Weights of a small GPT-style language model, trained from scratch on English Wikipedia.
Size: 10 layers, width 512, 8 heads of 64, vocabulary 16384.
Architecture: LayerNorm before each block, learned positions, biases, untied embeddings, attention and MLP in parallel.
Training: a variant of Muon for these matrices, 572M tokens.
MLP neurons of a small language model. Each row is named by its layer, matrix (up: input weights) and neuron, and shows model dimensions 192-383. Each number is 128 + 32 x the weight over its row's rms, rounded and kept within 0 to 255. Numbers have three digits each.
After each neuron's rows, "fires after" lists the tokens most often just before its 100 highest values on Wikipedia text that the model never trained on; "fires on" lists the tokens most often at its 100 highest values on Wikipedia text that the model never trained on.

L7.up1051:076122133140128071147126079156140178088154079134131125108105161133175139125101156143115120116061119188115090170131128117104132118114137130101149126088118121090094189114117155176162148071105151120113157091100123086076085126115129151067136068154101101124103141133129084119051139130128187171132139147103170157092138077159121175066127135101094156156108097131079130120078125112116185077109085194162117100084117115111207099142070088176107133134140184095066104109152078126190170147174082134143153156122103115141126156122100147133098098148097147080177102088144128191160121110121130110
fires after: " ", "|", " |\n", "-", " |", ")"
fires on: " |", " Party", "|", " Release"

L5.up97:169150125189170121104129138126134159127135104125112127134150166072079184121106172175157131106071145092127142095160107170150089135175104136138120167135089045161129155074167085102118106160130137135124151149097204104144148110114135123075072119072088120139177096166137109122090214162190121136145126122123121143158137116174180109128095135121087161137124089208136135150138157144111118115164175120136123098153137129172115111156167177110098156092195150117134066153115148119092169113153098085148142143133173106119106122101193157140087146054187140110134103116096194075107158109085166074
fires after: "199", "200", "198", "201", " ", "197"
fires on: "1", "2", "4", "5", "3", "6"

L5.up1195:077099140153116132154133126108117159097141121105062104160168160164102104144131170138088129122087139074108150145115122125120116156121097144185128055125114123126118134115131118153165136118174092107154061152145162107128122135106132099196146106105140150181134090132151107109092153131108116087153101198123161088130105149105174104140133126163159127126124161110050125097099141117183141153121098155199121159129128150119146166128130186100099149136142128122099034133119095154110073187120159161158103130106143175123115129135068101141091102160142048098091190159056101075126211122040118088
fires after: "201", "202", "200", "197", "199", "193"
fires on: "2", "6", "4", "9", "3", "5"

L5.up147:115145100122066109108126081049173144108144146128084145167140145158103064137085180156156139120173085120120148126175153079072120124141118145101119045177150165128139091153147137112075116123144166169170093163147189144122131164107129146157139074112130160173115180135133099193104152163142114111144052162133160148167154121082078124167139144059127073137167113195103090126139191148103122110122142094164142115095144133100132113123173167132140130117128116102128137127093118080144079161134136129087146124083149082143108121172090149127133165144102087173106078113044137165100139098083120084
fires after: "201", "200", "202", "–", "199", "197"
fires on: "1", "2", "9", "7", "5"

L5.up1880:075109085171099183084147166164105117164137173087100117124123121150116106144127097144149135133142130142136154163107088165172137063122168173150169161068082082138196112108163153164098165131096116119176105136148122125056082148102149173144109079052099139095192067106190166148135134073136148150155153113082090115147083139042156095126056113154135107049207114136097114146144165136095099123181121105116080133161190047208153207147156096091160060154078128136095177133159078090101150153161146098154107129144092165143119149094121081098080153139163135102179132106119142105097137140127122099
fires after: " \"", ".\n\n", " (", "==", "==\n"
fires on: "S", "T", "L", "N", "R", "P"

L5.up661:121098101154161184118128137139085103138165197135103094153128139119119211131161100119179081150106166191129158085109133104113124130102117152159126141109147145156093154097184161140146150081103180091188119136044126152161124109151156209137087113092130132128137136097152131158153142116136133121145143152144170146189131134137125166094202201142038186122043082088200124095076208171093167115099152119097149108137094124104163149133111104142112133116035127149112104096072121086127121153122160176114155152115160121095087111177132139047172100166125158153113180106128090142082141149094142046
fires after: ",", " and", ".", " but"
fires on: ",", " such", ";", " and", " they", " which"

L7.up1567:127185143144087161196141187161161103133177148166083067096121171117185084125143147165158087146169073083157102096168056166136105158131076125107108110194129172143179158109111145162086093063148099096128192150173089064100089136132102095105104109092125128152117187130081129104129135189067120088100152110104144129046167139157145042114168166114085112131126135140079162147112134125136111146170159128066073168118157132088115154143123117082163072163112127164119130125114144161147157194117102157111125086098135127110141102071162099127174133181065138129197117138143122188092106118136114157
fires after: " from", " in", " In", " at", " the", " among"
fires on: " the", " that", " this", " ", " a"

L7.up634:179114178168135121138075164176140133086120139184126122122127161127139148106115144148143103136114141085146182124173106117116121128154121115120153125160167055106108128064155153141149189122163168178135167126119113183099177035117116076160130105139065184083083126186138151094125119113123082100149124178136107170115115090115128151092209147113234120146188101116093147197101167119116206147104155127171139102124147141119147114085132101123179143074144123112193077158123125151189167146113123100065195135086106114135118135151151081125083108141181128191115124081127113175193071147178131141
fires after: " of", " one", " among", " most"
fires on: " of", " the"

L5.up900:103089141142143135097131101101117153143118133151071091131064113168092136108166093109110171121182148123158130112098088133134137113085100055154066108170156117118040208120128173100104151101168151195151093179143126208146103151156165159059174032187117115139103175040145097152078115078126109095119111137165136133150125130167128099126081140133116157117151132193171125143069144115144119152120209125122109147078143079082096155158072118134140110114125123067126088133111151148158103138117154193137094198160134197163139097086075091101080119172132106162056186134078173112092142142081142104
fires after: "|", "\n", " "
fires on: " ", "3", "4", "\n"

L5.up332:097124144103171152120117125138130146151149093131117131087174134105161116163116127121086118125121138098127090095120140166159097117160139114073135050118151152141140106100183094146115115089130079139150094075080128121218097098108167135162146122058101101158177192106195157162158140146107147200085117145056156125092094101128103116082164143093204083132188162085108089135106063104108153169135098144149113133097122159112131128191133096097130154165132146073162109149096123168182157173132151079135115081126115148134198179159166119138170136126124165103172167105087086137197168187145111163
fires after: " ", " ("
fires on: "0", "1", "2", "5", "3"

L5.up2017:144141084184122167127112124068137128142115126150176168047132119119216123153119135135121107090116137165161118117112104160164151128172177106125128120147108132136114107152136131155100140064142145107179143153179102100116045152099095172139118092146086139128135130113204108148161077167119098170092098082126108146153131124207186090113181179108129071115138102116110111094156142165137098091135097106140116109113158126091114126139138118137197164151085093164113090204103149130165169158140169174133108130162120178093176143084127134142115153105141168134152128093098189150101122194130137131
fires after: "3", "2", "4", "1", " (", "6"
fires on: ":", " |", "t", ";"

L7.up603:083103209129102183121080191122081114143065112133093135129110136089135124180072076173146151144158110137112121082120126168146098116172143131083121052165143188081184159157144098129122160159126072135164093057120128120104113186137165147032100111118151111123064110132135225187166091145156087119115133046154098113159111107122152123146157122103138132115095172136109149073061087173090090124096108107138074106068143129169126183139151102129146168120159123149107160121103148127175102100151118154079150067098158081125137166139154099167168130153130099106142159102196141116111112076139099156
fires after: " ", ";", " |", "ta"
fires on: " ", "1", "0", " N", "."

L5.up1420:148092102153146122129160110119107163146163176089153069133095149133143152151137085119200160172132123084083112107126181168130091105065096142129113058162139157123163166107129170169152100122175116161156107128153118117103078098126162082122092117163099116110105142086169069204122103096149138166072135146141099159106149156173141105133149116055081165162139129098099157157172100094198094143100149099107163107105062139128174174165076075084186125088113145145115166109159123066086160182101133133123082149098144127162109097136124121091153119145145107115150150124130165113137139105065166095
fires after: ",", " was", "==", " is", " and"
fires on: " and", " in", " of", " by", ","

L5.up542:110147082176183107146092160086135138163155081155137176151136090177097114054095139115106129104199057120075129208079147133147130105091098185148115129122165123108115116143159141135110114148153122132104167127104123177084135180117126133145138130117117122110127138148052125098105131191140106108133088116131118149127100115138111107144212117110131138119107139106136062139114128076129119102110144129140141165098162103084146154099083136110168171154108159156116096099138072139114091093132161109055131130111086131122119079110092138060206090112089088065190190092109160170114174080078159151
fires after: " |", "|", ",", " ", " the", " Nominated"
fires on: " |", " and", " ", ","

L5.up1016:104109158152116164088113139177068152125175149109073193170146116140172153192100110151089138109116195162139118133092079186164165109084121106137141130105155144052140132105153102184099106108111123105132120106154136193091122130117144087159140130153080108116110113122133161093139148115146173122140111053132114064166118119126128129138139106171085120119099112144113154101099126086092122131145138080134112121144132067101088182096120127148182065136141129137178130173167073170135192174128157095156108115123154137171132110134115089146136127138173138126117136153119114133110083114118179086
fires after: " (", "\n", "===", "==", ".\n\n"
fires on: "S", "H", "T", "U", "M", "K"

L7.up1200:148142095163095071114157147148080169143150131114165104214125151136116223130197145126143100169104065121153114139157169041091099095128167144117148131133109143164085174140072142104128082153141108111109127106154107150128098148050101194120095114164135085128129130078132138147113134120153145152097088178094112134167107102198162119121146152126127119212138072091151143048175154113161145091155137172126135139112119168107172145167186102074097114126053212119139078198101131122150072114116138109065118140138160169089175154106111141077184124095170140081173132163152135164122113124083090111
fires after: ",", " and"
fires on: " that", " as", " where", ",", " which"

L5.up133:182094086163114093187104104122138129159144150186098148130118106213143104085154156140112153122131111149154161096110133124169097136093111196166132158107096127119075118109148194142082131138151097154113126101147073211108130163086202149133119086101133160098121166136063124083127109133123155121114092139137178123142163138199108124170148124138114141180082131122160148135089197145142087134116215196139100106133106090153086080194085159049097126071085066075093176158133110091178125109136194180162163182159141178163157160089090136076107113092109102116160174122103143159122138134110099083
fires after: "-", "|", ".", "\n", " The"
fires on: " ", "\n"

L7.up842:160145122185140108109158133152163114151117149187150115125129124171118145102160153146045107130120191155183148113074180131184132093128127129195074160160159115104179154186180145171124146126122140095187148071132154083121109180112123084116160113138103125129110095079093176095116144134148123133189105096117141144084144097166083126158109111130113096148113147163089114121130128199164142129156100106163118118105141177153173146120107102149108124139097126109137087144152185118177176122137184147065113103060149166160099121176099185026100093086156088100153143107107180110104080133146136092
fires after: " be", " as", " were", " was", " is", " been"
fires on: " a", " as", " to", " used", " would"

L5.up1874:086179155146126144131102115149144116179145140173177144097100147155169127132080163156097144056111092140168145122129086154124153098115080135127129148124106136159136109148107117160107137112155083110166219132126147082100088133109149136080143156128097125137064132178156192067107106138144110093088153065180096045140115172091124136116125172148066123178112105097094157177162177054148154113136171058109115127074108115074131133077117133149129131128146104137160101105130140122164138159125114141120148088142170164117084095169135090155130116157167118101198168094170175169102140130141201126
fires after: " |", "1", "0", "2", " ", "3"
fires on: ":", " +", ";", " de", ",", " Singles"

L5.up1092:079107122077148159094122146185182140115153125112173151125158223127167075149073164116142104196120122153185197130099073182109119109128140100124192140161117202179099123159114125126144111175116149128146054102100129154130104105131105087123146116076055091052077163117167109137099086151142146141064152150136182163124147140125127139104130143107147154158133079087156142085122123103125114149075143138110132129152153150058126164152175098119135145148147111094159159120120075114122156122152184069120107135132157101154165138138090125162122104127125154075070136122106192088100157153165091078
fires after: " ", " ("
fires on: "3", "2", "7", "4", "6", "5"

L5.up2029:117104174142100122142113098181082157147162170167125095153117113110132142178106101122127125109155167169148162116187145173117104109099153092144161181116173112093145081174127131108237076150105143131177150115137140103107085057121158174107176143083048144103066111142134147112162119132134113109104131064144122119092117111154122065069117088116139113162132130150073116185081186110181126124162075096153045114126104111127117094131137093083092126149147114066112112134111101140143096160074117110141135132113103170051136117119053189091157142160106058060117117153106137168129151114126147124
fires after: " in", " the", " University", " city", " on"
fires on: " ", " of"

L7.up990:084133127139188110122095090103131133142078117113111150090116160149126075129125141128132130106131090111149041135109066146130168140118180094154127088146149112099122138118157099144156133159126129117189128151129109115136110138235090100101083103170046153104142184106151175108096160108174125088148160134140119155121118107121130130152204093141107107126174069110126118081229147157131082159144108128097134095162148154112126140131122110111113121123141147156130144175083162102180127115172115118109116138116155167140091159153133168134168167141123079116148036157120093092091207108087160116
fires after: " ", " |", ";", " was"
fires on: " ", "202", "201"

L7.up657:170140139120090103154113081164150183131121118141185139076121114144081074125145172099193135113153190122123080104124117089069106152145113145119153113138160087140115115129098107096058150134118082177153183165141170124121110124141135130133086158112181143107105132126147129155189155151095076140088091167112127119044157100157092138101124129116174124105157131128148130126121234157131147118122110118072138137149086128148087087144125089168108034194186159083192092110169109116142135186143124117081134140130160207137174129096143110059146167120107103101115207143122113051160042089136160138
fires after: " |", " ", ";"
fires on: " ", "2", "1"

L5.up1069:181080122112077158166076173162124127122164143162168170146073164076172148099164135137127135118112152118077124127112095135114068127087106135104109103069150149171129142071107146114123130136079150129120149130139132055157084141107197131125134163120152149138081154150154150123073178138165164198110175092131175131086151161130142129112152139174080143088073125091120125138169176096099113086069116066157110095093109204078142155118141152183133143133090138095098082137117087106135066130143094154170122086115084138149123150147099153143085115167206155111140151129141135105073119146135145130
fires after: " ", " |", "12", "8", "4"
fires on: " |", " |\n", " ", "5"

L5.up364:094193121173099228131100102141105139129145136178094151122155151096184098092133117117133126119154130107130171106096146155122096112109119180151139119123159114156114108143148137093122061068137083156131190137114158134163096099117140217063111104101149090096117076190128111111139111161102127163073143100161081166051110173113131102097082085131113165132084123090145125186078057077133095148120059145113103123150141121145105138131130054142117078175167114095177120102107120143153133178140100100141145139148035144118107170135184130163102152137102089104124132149113097122167138138117163111
fires after: " ", " times"
fires on: "0", " in", " |", "9", "24", "5"

L7.up1526:157176146156131172124122075101102091140166156118132181104101146118119128140109168115124100104136134080167174136128131121141140099113100103116151131187170147175144124128116160145142152153181181193136133134146124043106150072138132082056122069142081119161096121168106126047119085154154138116147086150089130144112124078132141118173130146114136060143163102115087180091128146125104098089169072081132159127109114140159167134146125151090129132081197120093141083098119114109097168076135151148131187145120104161069108167164079064130128156075174116097152058131152144110140100144166138070
fires after: " of", " one", " the", " received"
fires on: " the", " of"

L5.up30:156117147183097158075140132092099127171136132054115092128115151087098117160160156116149161113132058110129181137129164132104125152148136156137195089149178099077114097102143090097149151100185121104161049103136191155118158132088128147157129151109090194082150063095115142081093118114146157130174144148124135099128130141172157192162165152133074056208137101151089126110166115186108155097105120076156088104118110089141119142067122151104157130140129214123159109108147155160150155128119122095176108189141133109155092151151102121152109115131103132141086094141195116107112120077134161143
fires after: "201", "199", "200", "202", "197", "–"
fires on: "1", "0", "200", "2"

L5.up1340:050103160123131131158137127106068106230164131151110106160076144152159141083146155133115129095115110132150129148079154157126135058149073106176106145050126216104101145118164162111158133176090130132171125108142140156080099139090109143152150172074121147090094130096084157170127086099109101197108113065116124122139185129111135106163114125125145120175171074119095130166130129120109153133105149112155096127121146151126109140169043086144067158129084119108082114161095102122105148044090142139150099101132136147081149124128085166151108137127089123154201135094138082073143109087105088098
fires after: " is", ",", " was", "\"", " are"
fires on: " as", " is", " being", " also", " and", " a"

L5.up1814:096150101170173184114183150085122108128155130135092088091146113098157097107098120164091195160109133147126164174154048119179109126135134156132158108122111145199103077107142154105131139136096106191152107125103112096086103168076099203145175106060123135153175141081140104129143082122136117113129134092162108157146112152086108163080113142150101131054160112176047156109204142146117072107132061111134083101144117124204093143153124146100170105203129151110148154148099150151116118155115145097124151065148108143178230103085130078099125102146097131167169127158090136116112118178091124101
fires after: " \"", " (", ".\n\n"
fires on: "L", "S", "D", "R", "F", "P"

L7.up1489:096158137142100080167138153117160138115117141109098150162153126074185215130184179105189067144120142133169131079126122149100086149143107122119123050076095110168118129131120165101073096104146126061164111151138131145084152055144101167193140122129148203134054142116184152101186127093117166150131152117159066122123163101143132095182137147162076186137102126145165110131175145164182127166129098122093137160147119092195109145157090099124101119091115123143096119104112153143088101148098091096141145121074091084108131099113182166125136081115108168102132088115164061107081141156161188129
fires after: " ", " |", ";"
fires on: " +", " ", "0", "1", " −", "3"

L7.up567:036154186114117135125142095116091165162198131146102075144116152096166127042149182181107135137183110116186103094173155132100094064120108131134106133152118115133126113142158132113164115134080140163124175138206091138147146148129169106128095104131151090143136161127135115138135108093089111123157152142110068146087064116162118148108093152090051113110132169074097221177131126202129133140130105119140150161111129159141124100109168079112061070138139153132169108090144094108086056121150201139121119155123117128105146146114086131113116077148144117079177164127135165165120161145155128155
fires after: "0", " South"
fires on: " |", "-", ";", "-E"

L7.up3:101204097087139080113187180089135155166109131201122164134112108120136089088163116076091143131090085141128086094030046185143105095099086141180123170127141114114132096128132044118078104122089128121162144115110088115159099085099103123112138103140152137098174117109123117109077125142154168116166179055104151104110194183140147085185187094080223104112156100086092127111151091128123116110099113182135113097130161161107118140112114113120170155126094121081156113143104110083126121098172147137103174134113151126130153139122146103124099097097137159156121136107113146104123128145121109157
fires after: " |", " over", ":", " were", " has", " "
fires on: " ", " one", " US"

L5.up576:103139111147126088144085049124186134130152132171049150107137159179129147180101127078121104140136121103113121120147164150120062131103204158141115119119170186116137116136123141165134111108112068093148124103102052106144089104147080123141179124110163142077101195154161155088126092148102123149128107111109135095071150162137141146133166163086109158144148128143075085150104142144066153107116145068123176140116156220157087160156110111073192080143144131093133141128174114158193060145151128118183134211177149156087130144187074211129116130129150117107142173124127103170086117095128121135
fires after: " ", ","
fires on: "1", "0", "4", "7", "6", "2"

L7.up1514:158094164169148131148138066093066112136155127166102091135108189173156086141112133184084104107107136169144118079118137090168129139143136198125199073139159083159159154179121165170119158113070141144111110164066145128129141166106145138066098151093141120082113129090077145114121084128097206093139152107139100137087131113151112112085143156163147154166113086174164140121107124151131128076131095113120143155123118107112167139088141139127100139140109171063171167148110149118124193181122123104152095090067179132104081113148094154081148068109105073106091106114134116103114151132057140124
fires after: " (", " ", " on", " On", "born"
fires on: "born", " in", " (", " "

L7.up787:104134103134133079092128122142117091137066151105193158110140135145135094112118124165164161122139108098143127152139149108114098146184071138141174090163120133101129109111140181136103173148140123170091105118169142119101087158197088164106170147077136147139139104188129168123115117135135149091059151131107135138072167157119148151172116100086160112139141157119173135132111154046153142071130106092127091189108166174169167179103080118109099194128160154105127118121083054142079127115109136108155108096144143100157145098167158146162150166066169128136100114088109080141104125194064138184
fires after: " |", " ", ";"
fires on: " ", "0", "-place", "1", "2"

L5.up1117:133141122112163136163105122101113096104186176090114087143115096177103169113166101109129094077170121178129128115091127127167144129152095152155062120216157109093132239086167140164158086103127129138219166131110077115094106152129164144086168061137084157115066142142155059148119094129125084180092121080116125122140169138159145180137152105123149175215138111173167118131105128106129144110114186111127134122135140076174106159140142135121105078146131147135112114099096096124137142086152185197105112204165172145125106184107087138113111111137130089147130199122095117164134105091138117039
fires after: "|", "\n", "-"
fires on: " "

L7.up772:163138148100117191152123081157117159097092156146188160089119127094161135130199149173069088108142113092117168118102154156058077061176152106164089128111180087147101116084125201141146178148080131144108128111143171129100136131102102082175089129098097194154129158183113127162114152139118111098098133161111121135139092119169077150116153145098152086105147117150105175140118121116142121093127104203103094126142153209139165092125154100071137108192154076088206096108066162095179174165130194093057119152090071154128118091141116170108116113196131132150029111112143167149141072159152093104
fires after: " one", " of", " three", " ", " number"
fires on: " of", " the"

L7.up879:140096135120107082125094130201137187130087106092136107186066148112138082146077110197139118136069160112121106114124124141129119175116181080131140074203134120065131155177133121151161160105101132124077084087108113107125147104106101099075123143137136162096062105084174197143187143124116112106132105097106133095106125102161132048123139090159151092104090095112150137122122138114167135182126092183140122153060123182134077106127133105119071129129165050121137134131191066102124144144126137126105160100109083166087119152155160103109168081104075129071168134161132123147154072117148133130
fires after: ";", " ", " |", "1", "2", "."
fires on: " ", " |", "4", "1", "3"

L5.up1954:123181111117136140091069134132182092149089133186108155167147151166117140148158118172136093171138065079120120122125128080176055105129129138192118142100111091109115158127100107110118080141135096126127126089132157085131142104138136085156113145132105140109185161103124159152144096130131123168140157108138079104077176144102203091131100102146061128138129112129065097078125147159107104152097124065095129093109142166156093171161112084030126159153043093125089153182123186078128201148146150100082137130110127154097175136104138159107136141138172175116155145091180114068109112136130158121
fires after: " ", " |", " —", "12"
fires on: " |", " "

L7.up1591:117136116178143111107112132106133187118072159199101120142081091165148117105160156135063095131166095150139120159096153100130163106142128125173129096112100096091110039104145120115093093140110066190187091106163067124116109110131118149088120108149178164110130185122142155106164135184118119223083127128147099202163129142091116102161084080100180116144154207139122103154146100133121111172139061082062088165093096118092104191146088138106125152164133092204137117117160170135158108134110118106059121182108123106128093173178179138110106136142122101144209088061112165150148096107087205135
fires after: " the", " was", " is", " are", " as", " became"
fires on: " the"

L7.up199:155107175136121115132155117137151183094165198124134084125192103172129081149089135122149143147080099128157202142073163113138152178148153121175126143123157089129163118175157161128101164134166193147138082160130154164110076103102102139097112111104172161118137187138058152118160100110174112142101117178088102181183170078115152124151165100066179126144133113133133046169152108077106179161105122130086117104052176071074136124160176110092061107149130102111088150107192067092134154062159136166158146144111117166116153171116149158103172115125167107111090110110126112076127147120158033109
fires after: " (", " |\n", " was", "\n", ".", " "
fires on: "born", "|", "-", " by", ":", " also"

L5.up1967:153156185121102153100099115139052143137143153104123112115181118145169154105097140151128155137073124138147108092124135071108135125193101161091170120121155077120150124134207157142152127140104209125137104131132126149141138125159170098144217144083154169179116110124097072134092077133094080135133147171117192097126113113119092162100156149148114170140166114084140115133101115103165107139147153145156119154126158145078126044127162110143105158122076123158113107068113111070092093167144150109124123197163118157168204171138108097213118091109159081143134115176157072154170160103167068140
fires after: " ", "–", "0", " to", "2"
fires on: "201", " ", "198", "200", "-", " to"

L7.up1840:126192133157125171187152136166076087127162182136112137123057104105157111090139188059146142136241116106117141121120164107122095050181085084123109130154134140105147118090206121176125099120125131126179140089132121099116102152104096190105189134176096100153136071126125116126062095114151127188124146172077113140144123070093137122146078192131119159098126145159132151070076108095182137141144124135119151157084111126151178121104163105113111079107125153081123071156147083084154143147144170141106121121122151140173116106193169091113116137094147112127120137111161156112132136124145149105
fires after: "201", "0", "199", "200", " in"
fires on: "4", "6", " New", "9", "s", "5"

L5.up350:122116073152120150140159099149159103162112171064118160173124088176185119177150103148073137070096140109101131139167069149107117157163144150097142092146166151113111090113114115113115121117120164120152116047103135136105141165140033126144122141139135206116145145080131163119080055187167146092107212149133131158135182133110122060145167135100105163117113140104148144136113144130141166129099124055131163085138074116127178135109106106124111081142139168086171158166134076043151128157116110059178091128182186188117132118105123133130144129113142151136152151127089142163102120165139137104
fires after: " (", " \"", ".\n\n", " '", " mph"
fires on: "T", "R", "B", "P", "H"

L7.up1511:082111138207250118118123132125119164093152147079103189106140115137120128109121128156145070162100056152151105100172100085122128147111102124155116110110107153172105037183181134118111126101119137134154100155120144085045100155143170158139118153098125174110192129107189104090102142106134170158158185157128104117192172206147162169126046117131129084096159084151144084173157168131163136117139170176201134103062147118123082112143143135121092124038134115080126114099105125085109075150088193126123130095118146211166119188156104138175133102158192147165145112156107176164130074148097110132
fires after: " March", "201", "202", "ab", " ", " to"
fires on: " ", " of", "4", " h", "ra"

L5.up1834:161149124141127053129152113135167131142156147107117157192124110101102098149130133105134072119092160140043149092061107104067070108061131160123130179157136076069155201116206116148121074160183138153155109095139102168072101114117151196186116078094150078170141163099127057128086118116132091113126103159142135159245148091088106145142146140103156171156168113163216105101093173102107111162107100181127157120156129106155149163115085130123130110113099105185119171136112123079174163164114126157093143126172103109138111101114162149153117123161165084162092102105123168145104109136134158116
fires after: "202", "200", "198", "er", "199"
fires on: "0", "1", "enc", "3", ","

L5.up1742:129095123094119070130120119109067178119112138184115137130144146127121139116089061136116219105180142101138162150111157102122144078155101041129126151207103122129155089100101144153092150149094141082132131085136156121148151085126052179105071093157084112133205144080095163181180081054152111145080151153104122188145078138143107201162111162070153105156120122156120146069167093149117133117096134114182114138137161098151125160102094133128119095142154175099116134058156158153080116085145132132140101069055122128100132113168122141120082154130199153149176114198138116190122116137066097185
fires after: "202", "199", "200", "201", "195", "198"
fires on: "0", " of", ":"

L5.up1545:170133176161149131083151144137172174122168103066203143137159082126114172152094104101106125047136141121094130128094144199131126110140146120166127128136137134152118089148160104070098121169083113165112154154149126083067076111126140074118184126115088147079089181159176153153117040113126126115120111092155112114127103160155152135196095139143123134083170165096127078074135068157105109138116139164157140079100111132095112166164073151106144129159094158114011098153151150098128145124094138118119078122146153136112178204077100151108115142095162128188152106107144178144104111174130181178
fires after: " is", " was", " an", " been", " a"
fires on: " a", " also", " an", " well", " American", " of"

L5.up377:178162120111133130167039123134145067178088121123115066167170169072134147167179120125111085120071069104123122113170192136135125140084160123117166119079132139144147089117175197120130095111113052105133102094111091105112145076108145133171081136106117196151160115129090193122103136080116104135124122112098134096106145125119136146151146126160108107121132126063084092098150152108117144044128149135133144117095103123172129150130179099082101152177067082150117101188087177176110098109116127053174137210156130167117154091176103213094141088132149138101128099140127126109117107108095173121
fires after: ",", " Japan"
fires on: " which", "-", " who", " |", " where"

L5.up1694:125100150105136213170116146147129093190118133163115177132151081100168067107139102141145120161027143128129112092129075045126113099134139138072175154134131077125114117166105142093151152163132176125152111134181137102093065087055099180069146135108114137111149102156122159158101141120093099134116113112116151137081094094158115127110137137138133134064119137095143170128122152080152095198095104082163089067173108137124127199076135116125162088108109152090161173157075064120108077157115224125116077166140108166114148194203104082168145138178105091137131143224142079143092108108136151159
fires after: " (", " \""
fires on: "N", "P", "E", "f", "st"